{"num_attention_heads": 2, "intermediate_size": 832, "norm": "rmsnorm", "bias": "all", "init_std_qkv": 0.0406, "init_std_o": 0.00742, "init_std_up": 0.0406, "decay_fraction": 0.826, "doc_mask": true, "train_tokens": 638600000}
MLP neurons of a small language model. Each row is named by its layer, matrix (gate and up: input weights) and neuron, and shows model dimensions 0-255. Each number is 500 + 40 x the weight over its row's rms, rounded and kept within 0 to 999. Numbers have three digits each. A neuron's up and down rows have the sign that makes its largest values positive.
After each neuron's rows, "fires after" lists the tokens most often just before its 100 highest values on Wikipedia text that the model never trained on.

L12.gate447:507550500505512504515510487444457489497495422572553414514478488495531445458506504476497547532457530550531500462567455491482553526536460518540553455519467500532456537479525457465450547485460500503499488515414429444555451466467524510531568464477517578418583443512576506553545453491525444572527484460471546551466543457498478464553517494530476436503477494485491546541545476468484510448479484530509445456497547486505550541595481478459497547525479496472491464501530535482520558551547515542466499528538444471522524402475474610484531524451446556563449514489567515433514548453542455571499533541416514479468534491496489502462432532483498456488508410469549513499516502457409453563524515526443480513586506460485438501476519460523510518448549565516555497583484513497556531489493459
L12.up447:501508497465482565423536531516508495531502579464560477514472520472513430503500478545518503404442516467508525478440439497445531551517540538423421469522507555486470543529474454517475544521546460510470510522537490480501487507583507545564489511474580499559462491471514492515486481505464494551480543424528531463552527511412411456518495409411547505487566565485474549504545562495484549536479580502554514589521454482526443548491540445577487501512502516546540492495480473578547446512559522469494510511513516471511436550535489531521478529521448506540546532461471417517567485511528371447491507438483491502456498533533397457574462541522491508477540543528504503529500513441496538539426511514533538500556510535547453472552553500499454523532483439507568523559484493533495510534556497
fires after: "2", " ", "1"

L3.gate617:455488511472618471567448475475499503477535464443520505413452571525460582500483569462460480564554572478490458550520509476611519457461509539520484530486422480480512523451578463502513554511466515437490544557559489506533509510553501491529542482471552547459502533558464549479495537489514461461537466508521512564566542500468478455525474460465454512499567484524476503487538506444466477462567461508498522508530416510535485517568509523470518511521392493407421427575498478453447499512505511521471509489548520482528458438556447486550505456509501492534448515467467565518494472590436551526492499458496512491507510471520435518520460519444444461482558533487461514538551522531475468471486481518482510429475532542412486517437464447456497522443482562550538442498461483447496508517435421
L3.up617:426453505500550485501539608454447555532530427588520555586523551537514492515526529474571412461436518462471485504457492553461448515498520535471519445467542484516524490499456518513474530557498497541512467591496486548468452471484488428546457481429481443538452567481505525488480553527551570509458437480514502533572474529582576488488551450523508488569437539518434556518448517510437533457521417516487450529475481505458577540536478527507459530500470484524504423466483505528450541505540566489548482504474444457521422461437549496514510550573446504500555431485503500471481513517490517476498456534504505476480548499444509449512433538487532444443508498465483524495463550510511528487528559501523554459504528452458468493579530471556490540502447551494526441466444438491468555467526449
fires after: " f", " F", "f", "ess"

L9.gate767:480480483437552505488554431515479528458573537546506487480461486484472561555540466503507526514479506496505485549514490466497470434545535536528556486423529507474484454441452559471456480521574457476472591466500527516525599499507547590521521498464541454476449570556542527469537514517530475438508453481492555475516552496422521609538529493444430486474555532455585435457542541453577509484504482465418494521501479459483484450471512455467544493521453461467501536508487426437509454520430500439517571485456505525424527496528491517440519488517505500481469526469470503551479451558413455516456508544490539544488454405426519495400539543458447454478490507529487543550497493490484507417469542512458467551495453528523472501486528489512487521528478536526523475546486489457433492390510476
L9.up767:568448452440484484492470532504509449544503500510473495467462517512489522443550473455449514544540457495521452559463534534538494495468429543533492462592542504407497492469526520522493468428446436463490428462513517530527475573498555513527568506476484434503514493408525453425515486487467554560531519484486535487500492491518537456524553532513486528482489493477544450468464528462533465507513518530465445525513478515494517519511426552470560547559537540523549555536482579515487532537412444476521500504526457507485460471459464499580501570479456438514486544456462536469515539523500519537549525493562522540397434408498548387508528554480434434454478538518551526551514428483492538523530564488464497528434461511544399502489500480559532506442517490542455447507516563583511559485466471
fires after: " B", " R", " V", "r"

L3.gate475:468420490489458477490521485453558469518490488458495504496519550506552545532508537478522517443515564487582534485517460623538518446474523531469468529534479498544461533556421547525558508535467576458575434524516473456535466482528530447520511515522547547513470450500463523534526458501525487542501485449428522596467469482463426501514534503569496493486497540493547553500510571438452445451495482530516493437537554486572444440516548476517452501529426551559439548517493442527483511487471464436469556494474458463508482457512490521445573524490574548573510552523544517530530491531437511510482506527411482471466480454455463458448527488422478467451480459589526541554519532474457448520466486439409561475494516472506434492555506429537512507476525533575445497505502507489526441477504440
L3.up475:438476498522464465425569482580490512472500510522539474460494537505461546482509500501479479454458477490496537501531518480512549548492380508470513493482500473495574454501549442532518520479598485540525528598502497525467564568531522543489466550467496486505534526469515557497465462410445470519502458521546541535516528384556484439408540475441513495465546489487425459516561484446528510497503534523466498463467453492551451519529486519424423518497418530551456429490523478530515454465603432528478556536467568426467562556480494504420508503471447507462566482448456527473496560513486421499501458553446549563473503525469538553450539490466545503479478497503537476479478471511503496527517513504531543532501535437445515465523514555496534474563482512502469576461543509517452406499539527
fires after: "or", " l", " t", " ", "r"

L5.gate697:515527534467525471564488521473460464535539537481526517472510582471487582480506518509538541558405546556423517486569515554531542484563524512555483428463426523472563497493444562488477440466499526545541470561485520481507501484506461436529473514458498502571517569443514571485497514528479458461483465508457489431440479517469554497532483483568469508566554529568478480430491543511470508534565492496559466570513438504496491512561513607493564497461482443478526500593461460517486519487496508588489539491539477466463482559551522442484513518583477423518479525481511554510504459516434432501460576483515483441489489456540462471534467480478496519495511537520542484524526494511492500519459535557544505481504575431513541479432443408471471570580565487476489442517487451545500473578470495
L5.up697:459415497546561461498583468464556496551506510540506472550493467419500498518500551445522428506477494477450476558438495504493485611532562525493537503526504562477427540586526534531535489551429444563499519465502464481529452520474469501461489453449495502499486484441473523480492496527473448486592401407482453470550487461537445470441479475500498534486488439528572483464526558504543474498509434476508492446509569447542434527563501475515497433515521500482541465495458449423484522450480594506440502588487437428523480458546548490496526484469537496516528468502531634436464436467506486497465504487459487485534503493513549510492508491479453473511465415527485550469423474500435483540506498525484508531497504498479528521509524503552483498478475620473500454417515512435493516509490518
fires after: "m", "l", "f", " f", " h", " H"

L4.gate619:521500493515545558509577519549484522431491510526489499486439497463483497419457506517562450557465528468462521505507471435474506595439493540513453452510434443490546472560489488439483491524517537570459510532469551425432445443483534448465473526403521562481520529576438471547529485478498446552413490486507548516520509582509523495475472456515493528465546523394523497469566408429537463435536475493490432444415497504505435496468503462467509440473524459539459460504520544499508435523603453516538560558403551512555503539498442545530492519527529431497495506517496481445497528510472509541426480476471497487540439501519513511519492461527510526583529524516539588471436509533499449523527466498542504537447444539492468480455530484530461503533463551469496483498503471461522506437530490
L4.up619:479531556543571518520499450515504510456507531496491468526529542510461520500515479517538494468555519471457534552496486529569452526530475447485545531558524477598467477537574502505530480480551462464527534489424559480483529514450507533521511490531437468539482484501538506535552548515463618528536542461465482549478558486489502470427492479459486480462482476497578465513516468592531485513493566460589479489563446532484528505482574519558566458527499471468485543501453480482445439423426503619537569536441524469524561535482484521519488521523498501495492516496414498566495502538499575445524449486462441544489514472517399536467523493462556485489549543498455517504534447485576529557556440483483512452562503570479570481514466539532539519475568510542420514513543437527559515499435442
fires after: "e", "o", "en", "re", "T"

L4.gate73:555513516493482507458478552609454543529521527481497519439488469516505457512504474425504425533425496475487528473509545460560538558478495440555509466505497494587471561551463504473453582484451515526461523566440521471493506465503451500558511496537534530499525477540529598593507534474516442558523554470574536460553471529524410546441539517498459511489564515479456467530463523464484442503496582506507496490495508471549489505457487505505558525392539528505575533460494500517487558507518495450507536528474578547492520541463566448490462546530430592577458497478496468523489428506519475475479486506475593460549541450561545469468487495519447493463527540444528474480472502418477463544414491463476532441515524455470465496448475441502439494452492474467459459532430475537476487463494454
L4.up73:439547551512545436566545506552542470498558459498513522495456515507508505478568449524451471552541518468587358448568521464505552483522525470551522493511541522529439495565533485487485524527502576483536508471498491458479507501515562544490511571456542511515556538523550500463464441451458447538457447493527441539536444438510502516637487434478500480479479458401548564536419474466556392457509455530473548513493555489528501483514434479493523473492511472506457516477448478437471505512507520555498479529478487557466520448581438507537488476537513533473549563464533516482523459529456516504520395515490575542528500530508550506483414472461497514438471499602509505524458511548482501524496501439530500523493462452506499471559475500533525481499579524505514525528530489560482518547483555
fires after: "r", "ac", "ic", "ap"

L12.gate779:485446473451480536436587518488522514466551489470564509559456543499521544513478493499557450529549462534517470513501498542508518499419462524449487512500451470570479430458458537466484456469565482574493508503547555463519469489523530442512479478480489551572425525422416474460482484502447511479559474438472489479516453481500531445480543552382523459508491513535506454471434364539535599509562419548461479537470574547552477470529528515554503491538551466492460535423488476480456522485450506498539529473513552575485527572550504455508486532494436469545551521490510478555460559520522522479498512511527503468533521483462458498482493468557494454499442512468484443495470512514416495477439473525508571478493473443432574481564490510529478467504523474481482495499531603539555523434517480
L12.up779:498508492509434505573520515444497505506522500544397512546452541429467514499524550522547505553517538525434464478552589536495487532452512518484575522547477488506521569441458543513486498574515501484457543544448518492469564444514456447529449464499536455518514430483520466512544508442442457446556547553374438542494517478519484475583543500502540584491488473567462477433496537496434510466532590568531488417447482452535516553488560523535479534467499505534503544531518428505490469466585377476416498524491548513489547444473422488502520479441505501525510488565496476562546525439424503499520487486543454489454521523551487437466489518502550539499473453529464505520468461525443512507511493469563498508518465466497562473467504521498460514435491478472505538551554503426525505492500525
fires after: " A", " the", " a", " an", " t", " T"

L9.gate53:531474468441527568473489490557465482512463495489492552517558567516500466531508535539557467537496491505473524519464506514527538428462490486466555522496521466498515454465468544489550484525510506478535454518492463505421461526532595470589504473509559598494509521442434530462483475513482538511561496453474495502490498443461494420535450439442498454529547467499573463503460509545463571521531487511501545541485520467544455431522461493498545508507481478557541503468495457541496497559481502499550506423549473459532497506472457520503543541606441514489450566522545541497489511584504478584520515468497431538482449507528438438522565460435454466534501481457566559568414511549536499449583524434555556499472567506510511440549513480501570487499536572562577537477495487451472431493433446
L9.up53:484520526461487509565528536554581458467578456508571425425471516477508495525555518542519454465528497523537537442551545494471548523580490488475509534548537494479442527508473529577492560583455468536517551502537526421518463534470577463451477475439555432597489457498491520507468511508425532507496498572514522568469564455462506518512533439473515493523459487482541486496486457491469441470406458572479492470460458437468548491431476527431497498537572473449534501526517465409496538478511517494466504504471473425477543535519483561549475495502549528454557571519531466468462473488408492555457449495545534490515553516543430411501494470489534509523449485547520502452510477523519459507489477442516469475482486514434514436498524493449538522496496570493536581461540436453436495490542546
fires after: " t", "at", " T", " l", "t", "ig"

L4.gate62:488473595443533489475459453460510493568458472458504481551590521493497596574487483505520519549521524521519485464509434521513528542559515536505488492496459510509422460452469555518447433508548523512578531578585507471494468501492492494515478550491446521445527443513540499438551490533493474443480532533512515461459506498529529538491511566510440547486510532510454469431484471519491491497493552536530520502502500553481459512532459519568532447537488452575402495470512483426540497404504492442500487520561530498417562508458441557404559467523472540422478500496571487503549546517457415521533505499494418517531533506436531508448461517516541578487499493514535489430463516458499570471526556462511489523501499486499461479555535479445606428468510475439514473535444513525537453454531440
L4.up62:473547517542444514412520520425517443515539519487501530538452520435463455548519514466479436479497486544434521549540552495477498575573525530472480502572534547544498538532473446445484506474540453515505449582516450444525479481500527458539524568549514462464496471451626577563482531503448553540519519476527524472495535470592514461453505530492499547431574549483503455475504484516526530527553579499509471572520481462528494543497435440533495555490496527460458591465521446499497477487497531517531532440528477484509495538508536499452428509485438532533521580474500461500474557533514497519518522497528518514532493423544423478521557549527556529583513456542441477525439448569496521566534427510490475539543568552556453467555519536509527471466510474518582451480521483513452530534529472
fires after: " ", "ot", "t", " C", "C"

L12.gate186:541509511494535526494452435525528461543539518439473554497453568530478537520527508434541589523476459554485501494542477526493578427457481466545467494556488484539530500506526561480566447512497545474502538506466540441465511512495510486538506408523470537516502445430505543457454533563483543448482481431440594488484484479501562464577452498542449515542544497467452529526468499457447478528439537531484535490507488558470559438431521456513549516450546477580464481546558552469472487475431478467473570438509477462539465568494474443521506542581450461503528478533573489531490487489486504531474417415537479462552572548534482459476494475483509501513487475492583564501532520522410504449478543442490469469535523488494543529493441534551481470547531471531576444479542573485550542444535507
L12.up186:519521447507554514422539500492502490499506418491518547523405466519529504464518475501473521523478461461466532402536476498457562529499463501495471520457534522525484535491570506468523450472516496531539454413531586540483489531469528571448496537456547552559484441520523528553471555519504415415548568535574547524535479555490541458560520502487455438504470475494538470553522508472527468512514558568483520536433533441471555519491423436504453504547484479476488482473537470479541503482486507469446540488560442512509470550460560496447541553523486537475534453467541479557482536551484550476483525404522534486511532530435526476590493488534531448516567505457530568516526480467535555513469526496523521526465524537430429500487539440567462526539449595467430439514527525554422504537466539
fires after: " d", ",", " V", " D", " L", " "

L6.gate356:506508424501530572497539553438511500524459497494479494483452512418522530497536490462522446557519517473492534495513490490519508536470563480511476460516460457558504476440432416511501541447461480563454585557507450546521505524546462572551490538535543502499430489486462519458442470527487479477444449462529493470540535482569518534524559577560524447436562576417463520485548487435483488467495500444524507520447490508535506497535472461459574479506540498546478523550506519462529529483526520594567462440387523541524508466515449445510454499471574496506492484522443447431463532455429436490583485542465555506509511544510495546552543458487525512518488460551530501423485481520380484562454538474542490465535475525555470536484505542553528516442536486492457516562520512475569482564465508
L6.up356:455486398455531502539462497472473500559495473538464533533493460445547545467498518502494582494552466442504491527492437483456561470525506464498454404498413576523403480449480502537455487437544547596478489488451509517478528502572527445492509486523503449459493529426497588481472542431461523495526518519505502544526526472465516521492483463490435457461518543468550522507463574553451513587456432402525492508518527539561447488504470543550523524415500529525518525472458533467468519545526532508437576500571555521573532507508455473470497482491444544564502508496481484444524510506529460465508492490525489540507493503466531508501405433547507485562523490485573590473487463488466486535435543549476533571516560465551483507474443465506475554511496572536563468495454577526446527510502506
fires after: "r", "oc", "ic", "ist", "l", "or"

L6.gate89:547478482526456487449462543487556472453470472516509525576520514452529523431495468480527507490547472462519595448485463471469496455459493511532497458480438521493452478494572501555514475411477486489559484526401498489484478569530541549539587492412476577498514531498563519475517485505464459555447496443527511559550569495490518532556526600556512539467433604544536560434493430542516486585525527540533424523520479475525529488518537595510508460433530542476472512539520513458468548484484432501445441550516504439520566493456511444483516469482485556516471566493520479506556532507447514511455430454508463480511482546493500518503523492455503476450481497526508498497507527514451484532542553481440468619467550510527516482545562563520547498549568534544510467538489528456543472512443547
L6.up89:496468445538478537533516561500550562461503491463534525540467435410521531499532487531527537471506452511469551565538485516493474545552461436532545521485539542491482522511512500562514457440543514581501508481499494535496594475558486510525575433521470589518493529473550509449475449485466515491534506600597542477534568547506422469508517506492478484469499534488513472423479528519544521469452484498498571480487506477552558477550449535534519497440504494512429501473496476510472477444570533566523531548524568563529496502589447582507441533546516533618470528470464510540494558569542502488489584461569534527560552504483489475466446447544529429475508465526518531499547501536450457464488454559561495551548574486547557484475484450533531515579518519505477469490489521471463486446535498
fires after: "oc", "o", "l", "en", "id", "ol"

L6.gate519:503528529455512533489542535511476459578456458454565504453434507488493569578465556554456452543552533521497544528564514509516499537481604527530562443579511497510410469470468557523436503487527479550570519546488483464514471484536502491532602501468543493452585537512448495559499459457504431483469559447537529504534548442431532478460556517521548565500562495513451559515437434488500530523481576519510512513519483469554466500454529542505525525495564497502496490540492551487506508450517539511516578575549526520443468553533442493536462471485506481401523430496551464553549483460467522479431522520438493523465557522474533425464514523448485555488509476469454493604477517531468512487529465495523501553541474451548538445502487422545521489501523480546500494534495574456447508448532486
L6.up519:473550530541459504486453523481521450498514441538602485458448530456460517429477522476430540481533444455517490481496458447479539550435451466460540508527539485463458463583487496507530549509479542479479519493522508467511581490483546507474559433501427473572519537480521520437492494485517481523544458531502460589518528428397514504464522517425546497464471491512450511520554483570532500532511505450527531502479533510526565453439475510493555495472542492444450464470494555513475492507477473599503472541476565467520501455482464502507499513449469478521509464516514447441493488432524487544419562483462532535452499444528460568514551543543462570485488584511434504473525581571472451407538477536516509463527482430451466528512537474522549554482566567429434468494526508551502409560481496
fires after: "i", "y", "p", "er"

L6.gate137:507440467455522546462500510575494527427480508558454529438498541485565552524486399431455536549407436452543450445612486526549511525514495491500498485522577524537478466527531493450543458481434517460468509472491549492510461466515563485500539482444521440483523416460449544521501454525488476471482536482437527515444421479516587454500459594493467502488518484480494556504492504513484541518522481520506503504493571511473484420497534468433510485507497442531421516528563531423449508506570458464527551518562555489430466556533515560559524497496493456459491447447454498530509473529506467539518522495525510458543552449577361490506496542484540498488528502445482496515556451499520511464482539421525424450533520528502549561465520450492532492545496552510540481546532527488479519468463454
L6.up137:456486556560471467499529511592562528426462466560421537446539467588546498490527486478450525487437509505531494471519428443519526525500478521518489509516564501523564453470496451524481537470540486450460463490476545532565500511516564523437414532535451449504513530538510469491488518488520441453501570464579506514550452482497515495500538461438486520427501491427526474453483525458537527475424475475484509490494434458494511466560512525439428499560506459528454453424491523549476472436466556438530499456540542462443553448534550556533415502496525562459524543481498488438507549472486551524514470558456578459554463522487536537492514470572482495497557511470482520542552538500492519582513525543479486529410522493504510516487470550587478568470494482506516560462550454538541437549581493
fires after: " U", " D", "ar", " d", "d", "m"

L3.gate259:503526438385536484520548444539499522484477502445431469528510542442582520532511516571466524466427476450532456592548439521493502447529516496508535464490563512466412516492534543493500532454552525526471522504529547470558420550609552478538540473528548459485488498527517424450476496532509471491522593463546502507438431501434515506539481513554506553491469535451496469458499464453513522545518469472468535434436444535481475461504516508493479503503530481538453490532487429498498524515481517446495528474462543544449465441529477490523504473549522458473569476458467505502509477505450547583522461558432476493485499419462472503576527453448507463465481446465465541449537469485486498466442544566515553537470557507432514516485497512556515536545473621567514479562514448439481447453507516
L3.up259:468545507533485433599492490475455467502545470507430522498455471492484490489472401470587530510550471496468436581466475442509517488500533520558480467561576534553554444495565547502494560508444512554489497509468456490517517459498526489493528461457527490489465485498442462535521503554565491554473543491510507465448440569570511421484586472520513451483458467429489503486505439511469450566473496495571469432457507453523487435515485498466433509473450538502546483510493463485461483396566513444573505491571582470460430532546454476544509516460487545548457478505563523529508486477504507529538505553471501537560500454490462472489441471441478490555503525428534496568476556491517457518485544434507449479502542536499441489517408490497483522507539538523537472428415457516530441517452442
fires after: " d", " D", "id"

L5.gate675:534498508501540488504587472479540458537516527440529488414533498503523527551455565498494405442436479535510570508528566451531474553539506507455547563580497486553531525491455542495464487494535532527427560499558557558494518519435423514517467530468479511566537463475512550474451540492471452466462516478549513475471487475557547466523466500494555480540542504494548467498458529468487491481459452493504522473521561517492538462537514563441472580453482431531529543486509464566546528529586487567612516413490499483491538455463533548555460488418564509527488493448468539543492483528534453453546470466477553472487477530527574490471534447484466546484525449497525545420497480497430539428557568498503468475578503483525460561572464419429494471508543526511533502530534488464549528501481503
L5.up675:470544503524512484548514519434532484551528528501468555515483471485562570454473448516532598496555480449497461473490556465485572561440437496472454522434443506568426528503548482532461506513473531528452482496482588466497488480522492460501528514483528409455501456509471524458457521616511524514547542470536465545455580556485539470573470524466519460535464514564524514503464528477469498501511462445517548498541511479549525479521507474494505563468544456484501518506473523468541515516554578554497554512479494495553492494448466474546483484454515440478463484549489524466472508497531572481483465576455473541415481493534617551448435429525492466482495472482483543484585440528537557597508534458470558478448519590533515569544498502513502504474491486446482494471465494537605537541581525
fires after: "r", "m", "es"

L12.gate593:479543510453502547500469471426479431505572507610569492537491532550492546462453473521525511504520398514477563511504453549489434477525504530532425454475445468531487469430500511471563477520533406538482563470510442542513483505553509453495569510491452515458509497557556471471568533532463477486515441467587499489482468478378522465571497537470511479454502533481504530481526552401510547535463449526517523549493567523548500531488475476548515423552547462551543456453484496477460459547496516551580491536495479554491539488607504556476595492479519481470490481476530448458504494471490503513463449536510517497534471477475529518529536549522443458527471503548546461490500504564461471571478581569529526584558481513491549541523456506515547523484515506474479539533524563546458478452527454
L12.up593:479491433462526446569473485516479467521539487509485504481486481513581466404529543512520518499443463456480498611579478447523527464563463479498396504558481436551505526489477445503503525530477531487502498451551524498518555553473522500539473525425494456470553495540439465417503537517452442490472484463491528481456508555510472515532505514537466463457527471535482469584438483461549476520481465504562511462532474496539510526409475558495503487473477508568450515523492535510467549543473391468546496471539521517482498492444538523483525471561547420569599507467474427505485504519492482544589468479500474471454500518511532499540541568529512506614505461446578473468492494453464555534522577500504544584431519497508460533521545540551552497507485505470592478477517511505506473560402525
fires after: " al", "l", "r"

L2.gate228:520496488483505447506468558507545537448536511505532437530508444501524427479482505500509501471487431458538524526487582444467473515473496473469534541455532453568488507516548543472500464536500492534504528536420499507529500516453499502493544537522419513582552472506519521427497466501483551571543458439477452434477528523511476554575495556510509598451439510504513494491590509538556480548526523553530536446504482473589470468486431553471540489551442518514550528477509498525501604584581452483438493470460419501506470444433485490526503434481430524575529493441528566464561533429530510591582477490489512520551460450526534510453509451473514540492468504468512564480526498597489521496478501480491477578462507450520463441565482497493451490538437530528575463544484543495510490472473539
L2.up228:465490499508497493488528555523500438528553523481495513512504500406442481523550479457518521498575443517497521470512512503503498475509495446484466457441470532493532522559507525505503522503500530500510435459451546465528511512482512417541513501583505555485564549427533504466489532497511510471471463522554497534481506478464485545491474489566490492498526540599543581539542516494463513459477479515511530500544504492456457455445474478511428410491499527550423506458550487461559578528598439486432553427446438547532520491530478592569490549552468523463507529496517469545415541489534524534532505538534476513503494476555530504537466424464455411453547506556431470559541518442460567530500425526541467535491580550450482447490559561542441524514517531535493492454431474519598569484476442
fires after: " m", "en", "a", " b", "ud", "oc"

L2.gate506:500456523538579480472527429484445529494605435539476528435518491544475460546495418480439525486540438516567540591463472505461520467459457503480484531506541518451558484446483541511553480514551515530555459558487495549436473517452461454554515502465527576497531531483435569496546496522539441560523512448503517466474487452498532552448466456541493474475523540482467437554469461570521479514560493523479492468498530487549452465568507477553504499464487531476465520506447461411517534467531534543487429487612552447503512484515472469486570533444508470551466498507455500478563483575487494473519478426520594564536544469459456461512515551462532510479463542482530463482433562473436491517431470486529465492528564457528434462510549501503500504524501523475438433488479502446567468462577501
L2.up506:461522513473410559536464552462522542496556541490512554550454547520544507502511578545495526449483512443534492546517503504517523495493505394472464451477521531585518544482534450522472543555556446525475443442511448594482527569524443447469475518535535538532454466468541414471490503468546523449433484527422524431534562515466512523482501543493477475511491548483528503489449513475522531505486516490597459556495562524534501460565543514592427490511536525555540491557550439517613464531502545488469512512467521441470529466526455497481535534463454493472518493474517506476480458539521473457461556470473480486423566438571473490500488514535408507478532506480502434555460473467454498425417493508521521596511539505454463518509501443557501535525453512504571530522464534497565502454490534
fires after: " ", "\n"

L5.gate831:533496492453539448508522569509527503536508553529562520533443472534508586474579539620508504562495435467484543484459430498540522512543552502542455483568512496558527463497485524513492437494533442555559472543490486496503522460579473525539514421508548546547533475446425456496484512503470488577529469533552449543466469447541511429455451530494476469489587510498541504446454479544505545490469549476437498520506502472575465520443438492455517540494449497560578514489574521479527512537531500434562501563519565560471526576483481452553505477512503562480562476541573459494523472526488458494466486507459542502581498474453510498502519456473525443484492469455528531579512526456524483548505480519407539492502512508487522450504491474585478503400546499451446564468554495462540462456532473
L5.up831:467480560547453418465510506539459541452514534469515457502530523487554486446513472554522518559505450467496492494406514554515511526566495460469457473498475455503537491536433524532534565438499430476454501491561538573489565491518556495513515574470420460526413548535527560426509513529521417454541458535428505526478478488451384519494525514567468409450532540526527497499503553474477482547510527514451553509500457533530470511486483510480549545441470373464456496536540573507448496494484548501447507521521461510519538474460485498474496488564548462519489524513490558475504419491520506529484451537447523544550485517504510561520481486457524557452484548439470498467427471569458552464512436566574520558477477538421531544435510478494513516513547472469494476480531470494512511561518588
fires after: "1", "p", "ec", "–", "an", "er"

L3.gate649:594533526519520431496502492497501423522489511513459469494516513593469550521555556487538518533569441490573521554548468500489431504544527515475492498522499496499559482535512483493567486490535499435482530533549514526543449436544445507470448563497510491432530545502435479431548519535495502456465492423553527534590523534460498470481434539535485528542547474456563501484541432452468585453500444454570440576508538568476511519531501494454485493534482452479502469437505443493517464462497535593492511565491507480524520510529510564570500525481553456480462442514465527535570520514477495537582426437562502433484544552482505450500564486505559495521447469453495492516565508486558515547565507513526518551484413497466487445541516534474527543489521460520462522433511531443515551544492407
L3.up649:471459496458500494569513530519504515520526505539474559466409443501487526508519446499555522471528466534463508548486508463554630461465478525465508462518471478570499513499482468590507534450469533466473473510486464485519493586524537469498512459495544490496509530510473422481533470431492482626502485508449557498481445563505513519552449454535530520505522568447562458445522504524538453484501497586462534455424461525558442525520501446518459492501486539513505449533537461598535463552576397477552546512547520450425519423497423452484455454458487477510542524466482444483465494597485427590553392530544511566495518490476455513551485481470547490544455522513467520526562518525540505537477517508535461540513532532503503493575528500491482507507474525539492489443554520545508448534518507
fires after: " F", "r", " n", " f", " R"

L9.gate574:473471459455571501415533444491534511476475471495528533462454529503573573511512495476480519542455523469508468498566448483475473554408506441532528431541536546483475516448445461512465467501490509559534532525520493457526445534501485470513558459556501500482537500557498566573521427482563477524549592481478494426527530551526537526555582567525485500522506467483563492482496536516549510486525548521414480466518496494561482444500441495473479505531483435483468477495573518502494457469513515516479552468520486522421510560553550433548525561485404556491458491459452523497455531570511563524545536562509538543527590484511473532478477532449453465465488453464518522596532465567510465457437559514490480505559454468508536550507463529440493529442527437543482455470481533431469470474590475
L9.up574:484522539483446514498522459468509528532558495430461547464545508478525486464508509473427503558521527463469467474468471515483498476535511507495577499424595462496499465518572526558506454428487547571571529477498526548540468497524504479547495572485537455521488516507475541500464557576585450506555544510486499471478526509538541502515476507527428539515510489446547548486493557536527437420439553462552468473507495486525441496476533449485531474586545497536446576552556468475500411509463450512495471505516498440468438571508415587460526507552502558531518524479470455496525544457478494491506477528469524458451586524541430438456477409538516520550493546425459508460533471599550532535571581441528495555506442533488560465455532545541441522496508480478466530486477467500519527503476497
fires after: " D", "ec", " d", "d", ")"

L4.gate741:447495486480541535548486473550518448569570441535560486478472468439481599557490531487574430513494499534522443460438532536551538477490470482528424510443483460500511467519447466424492562511435454450561540525535474531481445548495384498541455560529504476590523497539496478472496506486510476470482508525494502543537508579522471507457538468470541527483561597456534468489435428487536539557534553509505506534496472554508490490457463576478552500440505537582510530429515472528529559476450564475491559483492467518522480451576556494536531546514560535425510460438496524498404507499468504482499544442455518497527458471487483543511539453481468542573459494451564533450483451506480453508448502514560439474457433468530527559527504449538482481520475521500511525512563534451505546539504505
L4.up741:546488533467588558493489503490536580521547503552501484555498564516544505536464523496548517530554516472486477534539541545531554551505504506504493590529492492479457506522471532550483503546465498580471488512485531479515464486489510500479534545541426449511492512507449553396497547562558564567588510490517488512496540493560488437553421542492505458478455469556549476495562530474497481479524518517531506557495462523437482545539525444513462522490469457426543525458480568436561456519549483507548452491476450515541424481513479552495511489531443505541525501437482509497567488447622547492469471466520560511446481458558473581567483558486504480518532444472478453476576507430492462595443455531524456507578449500524499561565544465542459513499457464441525550530474454565465528471512484
fires after: " f", "es", "is", " m", " c", "e"

L3.gate808:491476496413540495483477417520551472463496573469483420462497480516504539405481530426501452483463545478507513549467511510477529480554571547560510443489480522494517504497512478486487431441546505585512535473428460529533447458569594524528540524497540539449482553487502458524509554487505493522466532432474489506553594601468495479436549547533453472533519485552577502480614438520443520468452470540451439483535482483464527498545506530422472451481574438479452532452561515480503536509488507465557508555486492562437497475517518538518543520554569428540491474487460439426507542540546532527517489408456493416477476485487469508469495505553511527527525513463457435578531460509537570514498472475462511499484482514482502451511493439519524489467491494512465498576505531483493491495415499
L3.up808:478508471487511478492501532501442533515491470460535493498466552409584509494521495572482538465567490494428552491487536500485532506471507488509520458569489420453576484498534449464446493462479510556526463503570458545506497450468493503471428563455581504507486444528485496502529529529547491516456527445448499599525496516433458482548531464496478511498566509471477528577447432448484504511463566546560534515539500515513525543495485497536464467418541480543448575466558554512443418572552496501466501440496468516531442460550553435530495427489473492525541518569495509542542461530512471552531429461434459516496516535449528460583563462442485560514534535465449444444494539485473470496434479438510530491463520460492460484568597481555516543520487471451522482504488462457546437430500535
fires after: "1", "2"